Weights of a small transformer language model.
Size: 17 layers, 4 heads of 128, MLP 1024 tanh GELU, vocabulary 15664, 44.1M parameters.
Architecture: LayerNorm before each block, learned positions, biases, tied embeddings.
Training: a variant of Muon for these matrices, 528M tokens, 8050 steps.
MLP neurons of a small language model. Each row is named by its layer, matrix (up: input weights) and neuron, and shows model dimensions 0-169. Each number is 128 + 32 x the weight over its row's rms, rounded and kept within 0 to 255. Numbers have three digits each.
A block is one neuron, or neurons of one layer that tend to fire together. Before each block is what it responds to, as a language model described it from the Wikipedia text at the highest values.

Responds to: Scientific database and list text. Word pieces in structured scientific text such as gene-ontology lists, RefSeq IDs and chemical infoboxes (activity, NP, Chem), plus scattered nouns after "the".
L2.up222:185157136117110075169174133100099136086117109144139130084050100150113154170099102141153121179124154130194080177103105169151124130115142109115120163098078164177097106116186108155093166123125142114063111124141139137099165108133102116067150127118102166162108130102102183092125126159129093138084107069101091096066139105085094143097121131111191119141087187158068110092127123112102163157079178112151142124100133091100132138124122101094151147167188121128127069060196101177172109098091136151122114190225065181103124105
L2.up248:144117204097160104127142127150134105119087102118107167121116118129162090143157090120112174096167146128119130120161159134153132150071073095106123113075107150054106134136175130149125116163171129170139157190099146129151145133159127130108094094059144106109092157108131165121129091140091129107164069078079143173116119101157096087136125135183224193171167157119114123130145132119099120121163165115117150125123167134164139152127109109125091140105186124098167144121104091118101174114091074108141140113105130178132114113
L2.up480:174126129146130089155181157093116163121157185132143128082107089120079140107119131101117077125165122154083134115089118198196155155091057202118116112189153179097079110100163138148164138103160078076141122097152105085082098159139128104168092081134111100154124150095153097107138133168185091172120160079109131074109097127121118130094100158166145047080175118124155116164086129182075150164125085089186188089162108047098125187104201101146145118080183132124081127128067150105086135192136040106153137102137125107136129109
L2.up560:120176099100141079134108065109142154159162104121118155088078180140125149173056131145105119124111109122065127068107048211197135167131151115104097071132118163125112151125137158176195137118088076138141140175135109125133153152086130156106078161155090081104197116072132195149159166104085130079115095126110139182119091119137153104113088164084139127156096123138097122119116179161033133213123132091122142152119067169185159165193150139146155079159041159142149097137144075141156130168060130095124124130215173131160174107

Responds to: Biomedical word pieces. Early word pieces of chemistry, medicine and biology terms, such as am-ino, concent-ration, inhib-itor, op-ioid, treat-ments, card-iac.
L5.up251:138192167055158116100137122202198135161068101165080191090091085080118140148101101103154150131163140167056120135102091110100132108093133146132153153056115172126123107080186098153118141177132123226161161164056115104129159154129151074092161097099084090102082146122113216102141098123103078113105143148085140119076068104133081140190065156109207145063186167136134164142113163148121130131161122114167163099100174159039138133146054122103127082070156159121170108127091134101115160161092084107101119109122154098106157139

Responds to: Mid-word consonant fragments. Single-consonant word pieces, mostly n or w, split out inside rare or foreign names and odd spellings, e.g. Al-n-wick, Kakd-w-ip, K-w-on, Ord-n-ance.
L2.up34:077137146100164113133120106137106093082131138106182090171093148119107097135158092184143079125131066145106082125142132105199158224167096122124106137063125074123146105127122121109147154110130118207067139099217119156095104143151122104220121199109143109125152165111145164140148169125079091140094121199098122066155187053178162120155093074139087127127107177135124131133108124094099127094113099166131162126101134139124087145147160196137153115105128123132111106139146125152131178141142157144140197141109122134136130112
L2.up262:057091147124105107151140101144154137115083148091118083132186161151129126077194129119167143081185088106125128048189166122087147120185114088213132146116169111104195149107133157071142134110141086115143135156144059113182087147186153095159111075132129126107073156091087096064165140180106156128168147167146082133111150126104165166137145164153153144115116141124192084109151134060120173168140151067112093096075089126143096147083091168123110078090157120112154109150115139149153139120152172169115154132124135162153157051
L2.up428:141080141129079134146103082192099080131102166099154078155074121056126142169163148108153215135125178116084109152133108114164113119149134110183050122167164156107165125168136126177147100133092151112107117104158104150138109155104182127160110115066124063131129157124132108103134124094153174126131143103112120129163110157185124096136100079083044135103131144163172091138174131169128120079122124076121170113130121179122149178145111146102139146080119105115076119199101073080117117144114073138101159129086061127114157149
L2.up589:177121103174156132157088131122107167067144125119141160169094158115154101161083107133140093133151137139054155110093125175105158144124120124147073178137189150116166098134164142139143095133139166151151106095187080149092101126107091133070099192150119167098100164108113121163162135162144086163141172141090150105165091195139070136195061184140159174102130107169105152100140138083123161121174097124159223081135134139082168127211171155083089105113101153122147182183142133153147142160092096158059160096103111175139079119

Responds to: Split-number trailing digits. Three-digit token completing a number after a split-off first digit, mostly years like 2|022, 1|998, also 4,|995 or 34.|937.
L2.up299:093095137101131129113173153076166147065166114105131052134136150149117091149080095180136073080048070082131114093157102076095109092152164112115087154159098163135096105088127116144151093133084176121067156073134104185079076125169119178105179157123181089130104114128131101159133119193182134089132090115088149164148164152140091115110107090100098161137154153147086143099172118118145145086106140075052130095169099153110184190129119122123195048120128083137104175143143174144151088118162190096150119176125127115151173152
L2.up334:118171092129138116111125132118124139085105127101159126119161104119137127160082138061129064143129147159099071180121176070133086096097123135143119092108165117091130120119135123126127099112088113128156171123145140136077145132111167119069133237057064135086186141153167089094136136185148113109163073135112150090121126131182111092148178152162154101084151168144104164148127094134103157108098144159137141062119106139082186178130110076127151160124160106160104156123108106156077123098140124173150188085152112152164101109
L2.up395:089083124115098125141128184154138127183089087164111102113165144126066122171114135088139178168142148152130087103164159131092131141134135107109144147126140161130159150125114125171110120142174153071204134170112100132100126169138155195095163105127150147129129095181205113141131134078155146122104143142133098142136197146148165139102100127142179151110191176122124149163156141159127138131154116092164192098101131084142179129126098199154163123140059131127133068075106134149115133137155088140147109081141093175150138152
L2.up766:092147127141145056123126143086132163163157107135141117099135157176176139137140099118086131122109146106154078117152102086152144121125103146201132123081107150140135117136197123207127129075145142101134121117112131163127161148157118078160189173147111081110115075108117139152133108151161153132161151109116144074175130126164119128124107153170185086186161068096088087110147139065090191169107120109127128081136148156155121117123131096160159210136123078123210151120099125129163137111077152132150215083085106177130069077

Responds to: Geographic location descriptions. Words in place and route descriptions that locate something relative to a place, such as into, passes, borders, region, northeastern, in, there.
L2.up183:084140145156132139122115131133123091133111093166111111072101142091104153143166154152108148133122109128153137166148092112050114129145087164126118076095185176146110129123130104071102082101094163151162104107097136127181144143090188128144123129125092173134176117188143117096203181102100113139072120171142077089090140107108075126142165151149170113129089148157154124109100139128168104134110167129087114127088143101120159135111127110126138174092144105129135071058089113104071132144097070127194127091131089088085077209
L2.up274:121135190104125079129088123174153135135120146115138072133141152142154130155155158094070090137092174104092110141157117142079119097103140141077172082107126173148147164156171093108098118136105157093092071092144132054129129148110074122138160167144063031101078129069133094113123125106103143148132057077134148122115074088166123110174152093095158095116199137152098114210129131122053109127141138122178098091144179185148089126126145122098124133144145150140092099086125085128082132095074117124174118099198124112121077142
L2.up384:086103153100123150103094176074099115152170169121187120134160091126142156132104148196110141106097112126191131147153125088040121123083036127177142138120090084193132180150154096164118111097117161111231129136169103135097083104131199133144147083100060121148089073179151183149137135101139121058166143159109093215104143149093159172151168097150107147132175106138103141061095154122096162134106131139126104130067179170142165126140130126120127059134099094098137074109182108174126217146106126126158075101138129107092075139
L2.up595:101137130161076067115107100131178144121167093128131192204090139123153113117070125144104114100154122099070108156170102154142089155139075061090106119157107159138129203203115164155103147148106160143120106061130115115113091143109169131152144118137103094191165141139103170135095083149120106156101147128079121073144146117154093129165133083172127117115102122169108127149074153158130160111180124137165133171144153113121108145160117123169207124125063099162130109133116116123179093152104087084089150149134179160164183086

Responds to: Word-initial "Or" piece. Fires mainly on "Or"/"or" as the first piece of a longer word (Orthologs, Origins, Orléans, orbital), also the conjunction "or" and CJK byte tokens.
L2.up272:067061118115071104115141092096142148089127079109145075140123127076126152175050115169101163129126120083160128124105095144186095121140123141168110165145113150123140150127128113135149139183098151119182130111134162151120096147074104097109139109090145105147137096107135085120131127153116132143163126128134145113110094099184130173194147091174144120085126134093138106123063091175180161126090098126115186107135104112042149153121152168102148157181145120127121107153176161119176072106145090066132080122143125184127148076
L2.up312:148059119101173146081135156099149145121129109142074113114177113146088158151081166173107110109080147071155139054153084149137149207156069164104139115089149125145164117100110151099099117159147095194152063131173097140168145148124164152139074108098211090186109100096197096141107149142145127158132100130175138065146124108158104126069117148108169142063128100138160138162155173086079192160154126172132118131170155081147166144110107144123190142129129060127137144154140107151115198124146133110185150151157153120101184094
L2.up416:099178108119175151168150100092118103158146088043099139141174106113144140145138160121122146116164193144102154120113108133088141133141165152118144122130079119072173159174151118128092128140131138073161120113136089171113167160100130079110065124107154075153164185084114119076232167192108172151101102108116135161083183148146178086085163137123107148091110120120091151128164177112138087062164157094136098144217139092184109112139163126157109130125119105184105003165119137121062125092116076162112089078116116146083127132
L2.up1012:075095146156136143127124127118141186144166188135130125153159099168173147106134194164142106179204105119158130220113176128163124160216114106177147159095129138148063152156104103123109164083104136087166125121135162105166115157103207157083086137119181116150092090130151155092135125152132134095175150153113102128171138130135093162095166165137100144093148147138175123092131120098099127130134128183156122105122149085141197076131151167097153134138145223159103129102083165113099159111211113133148171135167100157071070127

Responds to: Capital V word-starts. Word-initial V (sometimes v or W), mostly opening surnames or names in tables and lists, e.g. Vandeweghe, Vivian, Vanderbilt; more weakly, infinitive to.
L11.up408:116147088082133146137078123135094175076184127051130082157146099118161146121110140112122167114086148119060094164154177174122126139082136106128107137105148070135136106133110082136182168212108097098113101127120099096126139105149167129141124117073126159094109148141083114140158096158181154155099063143149146111110117169060120114131122073147148088121155135137099128110145128077208166139187094173161083145140145157097163128128146151117094165172079115097150135108135159128146172141146177071168102116093159087100125064
L11.up734:085128101082149095100141156144091152067086133155157083094159074104141197115120104130138100131197192100113116181183184156121085087144133121086063124061155081133143105091122142115138079130071134164117121140090212140089088087100088109191151163114125169105177172192125187165164065127132115154073141072169105112108133088125067076079156170114153106153161150203108110142115162112162108071183175110176142149110114128178090106095121050199130129136078142161074123144155160146085124136138145135153131166195154105083099149
L11.up917:095123085136150160124098137163116179040132176138119106106132091180104102149136159124168150174156119164166112139148155105095138105107121118161127126119135109104158162176118124179179102128070105139140120188160131155140131183158111127152140101133096120131152144084122123144119070143186127140110183120114186073119069121153144094101113147093183132123146153148104133109129135095130160178116105134155150117121143152167154125067169090088162077109081107104109142118116179109143163101167166173119121127147178130080151147
L11.up928:136139144118118156076135137160164163122137100124139138113126106132147157079156093140171084173088113152165084158140121128158121159119185133125111137151119207116110105108157116080148132118098073132091124128144145106068064133111117062067099106158106122133150139127165108156168115129109088090100112082134118161037066155116088151160195090072148086173146166131160128157161090111065151106159140201142070093171106145212130105077136100118148123101095130144108179138098123115066140131134173172099152133147157052129122089

Responds to: Infinitive marker before verbs. Infinitival to after verbs or nouns (decide to, allowed her to, request to) and modals like can, will, would, all preceding a bare verb.
L11.up291:159152121173089090175153147107143189098142122091104145087120061162143081098089174115104133102119185089202151098126139105144126156140141139090145131141166045139100122114064119138088148116169138104149136191173132120132148054133122142197170119143067098092099181162172102170171097117132164096103168126042108129072096111098110159082106103128171078122142052133049136091124186158114076181110088111123108147108146099100182160169108200157123063098092083116120098100140107166147129152154117165111139138093203151149204123
L11.up439:117107140122109189122081179049156120119105174137097102137119133210109111161160152166104102171064113114133112124127072154148144103118166128141054126116144147108112148075159085175160157154167076124125108136134100133156109081149097068148147168155068148142169141129147136171127074134137077140147157077186063136106080151097103105107133167169194146152093127116134134150107077232118069209174161125111133114130096118124143138116134134115112077139099131113147150151205100177129199162119103149083086103161155139110140096
L11.up505:161109148117088169120108183114133171120118092086114126131128124205169079176159133153114178110117207107105186121146190137177137176120146093103179153164167132134178078118158141176131060143117138118113076162092129157180134133151158081129112091107118138102140136132046109132097076143148139086149114074137145076093094074074132080187139192153161099148130082166166158141159125162132129114119084152093136132114128158119172163102162079171068112134123116077152112158082087074138092187127104109120146054152079139148138125
L11.up700:165181103119126153089114121073170147200142152088115102169100087140195144049143136206123110124076120135119090131130122140201109133114132097111108147131123118124062096154161097150155129123140156131078154159083078112152134105125137121147142145114158087150118146148144167114156135149116120096126144119100118123157066079141089094090185119122094097125115127082106106180132127103170100166165177123162137157096138108149083143102090118085148193074119116074085171100090103169127146071146202129122106118148109089096144114

Responds to: Route and location verbs. Verbs and prepositions after a place or route subject in geography texts, such as runs, flows, as a, located at/near.
L11.up92:124125150143202150149111100124145119173135162077114111112180120046110211116108167154134132132120138187127122123096062131129104095133177118136215130131120150136110101111112139120122124147085122125098134080186110147095112165105077108148101085136151162142126112123193121079162137114149121153112138139088169071138096081075065155107148125196081146104126090118147154134144111142173130124151147146145146154116053154135168115129095144106071139100103105166148169109156104150141176107174109143113076122111150102093131090
L11.up571:148169085155109104128151158078157154156174161162160144128097097131121061111186127145112152159157166154129125163140141146139076163097108095093138132143136152149114126121144176131110154107172113155146113137151097091129143083129076105167115131156116084134166107129142137018112138130106069140130172163171103139185143143143147123104153115128067097164105108127053133191137087147145148168140167120094079155066129101146112131154147131098157125119112146167120085133108139165134139097149091128153188167152094109104168084
L11.up914:112099138110096149138047154185115098119118146116076099147163103174141086192147169122149160168073081140128075186139121135124087050136137148106163104097096176140154098124144174070102079115109130124155127125145106122137147158152096101077142177154161112116217104084094101080136154139084109155126149142050075111134119125121128145126140024080090107102141119084210182129065164180139192179095126137093092125147139169153118112111088098136174112167174077111131133116131131156066129136111140121095097161107138119149090108
L11.up1020:115114154160082216174126120073126124098123209140141062148108157146150111133149143152103151159089145116086089106160132113106067103114146111056196104067071132116080155157159084175137092182053122144129126138106082116109146130117151075134076078192123134130093101052162171118135126082106168109132100116107132210109170150175120126135123067073095167137125104170112075165084127158096121123113115160156152137150134160195101145141122091113153144140121138162125139109128144118193101130178077164176134101111156132115095108

Responds to: Military unit names. Tokens inside military unit and command descriptions, especially ordinal suffixes before Division or Battalion (3rd, 2nd), plus aboard, Submarine, or first letters of parenthesized acronyms.
L11.up191:059194137148125152143127100094079178146152154129101142145147119125136154139103071107100148138151107113103214171119157087132081119123137136135123173143080105074094133076107093125125061153084065173205131130141113143171137106156107110125117070160066169148119203130124083105107078102132146082118101108120126134096108126113127114189106128077121093119153159126124114161114188125102133123144146162145114174184105138143108098124114096167165137109146106111136089178136053114172194143121137113104133102112134099131105133
L11.up271:142180057168119179120107116156108120128104152133122104107122154124134071105136122165170156126127183166097162110159104058156123076124155134167067149194147086102135104113142097154076145198139116096129108221142122071121126097148144154133089116146111097121157096137083060103059121146104115149125131159145088178097158143122090078162101098138130147051106115156098142170125180131124137121164114165174099120143122116117115066091146179088085079146162114111131058093113064150186113193133117173094122060160106087088141145
L11.up348:135189128040100125137209105063152179107117064155077152137127095149114189137100133126119172119114121105156159122159080120152093129164166127128145138108091098129152144157131121168077131108127099148143121126111078111126143107177141121100107153104156095175095174046149115148087092136093142098101112098121140191088110110154116187115116179146131159111135149143119143126096133176094133206113102124067090143136109129086159108112157155116156126116159123113126149113159124152136178096116122177087145106140119088218144064
L11.up354:107106124092178136191173156103129090109164180148126139142170079156163175130178139094118140149118103052074135150152190110158065082112104110094102155147095146112151108123173120108167137141152180133054114135137131100091095162152086122134112109125170125143096110102102102084112093141084128130113102113085179120118143149162050200148160138103065084124117134135101098128120187161202066148138110134117104147093159118079081081190134116202084125119115105078088162092064078141121144124078122152111070112120153149070101153

Responds to: Predicate-completing word endings. Tokens that finish a clause's main verb or predicate, often passive participles or suffixes after "was", such as remov-ed, launched, separ-ately.
L11.up164:132177082106062146079121135147159124092085121170120154077143126171153116144125189110105135124117166091087117061092085114106100156095151093077170110138114130174153098078135101108144104097123210077093134116098172101152110173147112124107149095130140088120099164150120094138186097096172171089093085146085157085095169130101124156127096165119097165174125127131121142170101148119165125098183168134148162069162123162109066087147113168151086116127171122155118130195150145150132155136051153133135093144133148106124100137
L11.up227:089135155091123121153114113159151126137160124047103177067127132065111087110135107108203170156141140136115177120138146135079088105149144163094192139090137148140170144178141126180130084144159132128039126194175134155162170129132134137135155090114049167105223165089106094147098076201152176144107169130149161084156153123065142156118088089159108137069123160143124121134121178160095158162137139139144188076143118141092174157121102117165135062124048140120136098114151147123148148133077112114136143120063120062060075063
L11.up236:118155117133095132132078159141170117116142146119130068157090094137039100163111102103151123093149156115119105149093145125135145148166173119163168130132091096165143180108120142138170129150081151094141124151115096080097158172086155137199151112120153130097132122113110120136124157116157146091113136162158148090080189143116147115152137121089109162083089119178094165108119140135130124135122150128070136078151096059093157160141104068171069067136116159153122127098097097168127122086102177101124149084060163073125126122
L11.up396:169126030103207077085077172191136153117117025091114128114061161156128119174113130145113153163139140143119081148186072135148146161115135134107110129066126123164129046133109140137162129115141110084110089141141089084153108167217097096151153159124118089175110164097108183125080133084164183075135135178075117155159106133081123115080133138143128142136104138112109159115128120138092084122123137107093152110166131132112162082130109130166092096159160115158108155204141118154102143077109149115138127106150146109160110173

Responds to: Capitalized word-initial fragments. First capitalized piece of a word split into several tokens, mostly at the start of a paragraph, heading or description line, e.g. Ch(inese), Is(raeli), B(ook).
L5.up406:116018139123125121115112164137184166153128147126092148092167124085145147151143155193100091159111124151166119124170150124167140149148072121129103133148110177111106087111108119115121089116155135122127125173109105123182136054121062053155140086186187175137159130128180070098103065114090196142142159127109117147184164156095124165102143003090136209109123126181140144148170109189099119119121129139083110130092151104111123183123184161135129072171108058103143174151148152135151102119130148110169094150145167165092159162

Responds to: Year digits after leading 1/2. The last three digits of a year split after its first digit (2|017, 1|981), mostly in sports career lists and award tables; sometimes "to".
L5.up600:144109140132151166129101150137117152119156133131077130122078120124145098148173072123104157054137109138089101091117161054155097174081143113164200147136188202096165095029160062172158146119113169136200089087109121139148107139131116139146099115118163117089152092129133119115153119112103166077139149158102144117087109098127087187043196147161105124116089158127140068170150116106143189108124145148087134193096148140080141139098109087141110124087153137078169124190134124098146129103130131115099175113156132136173135087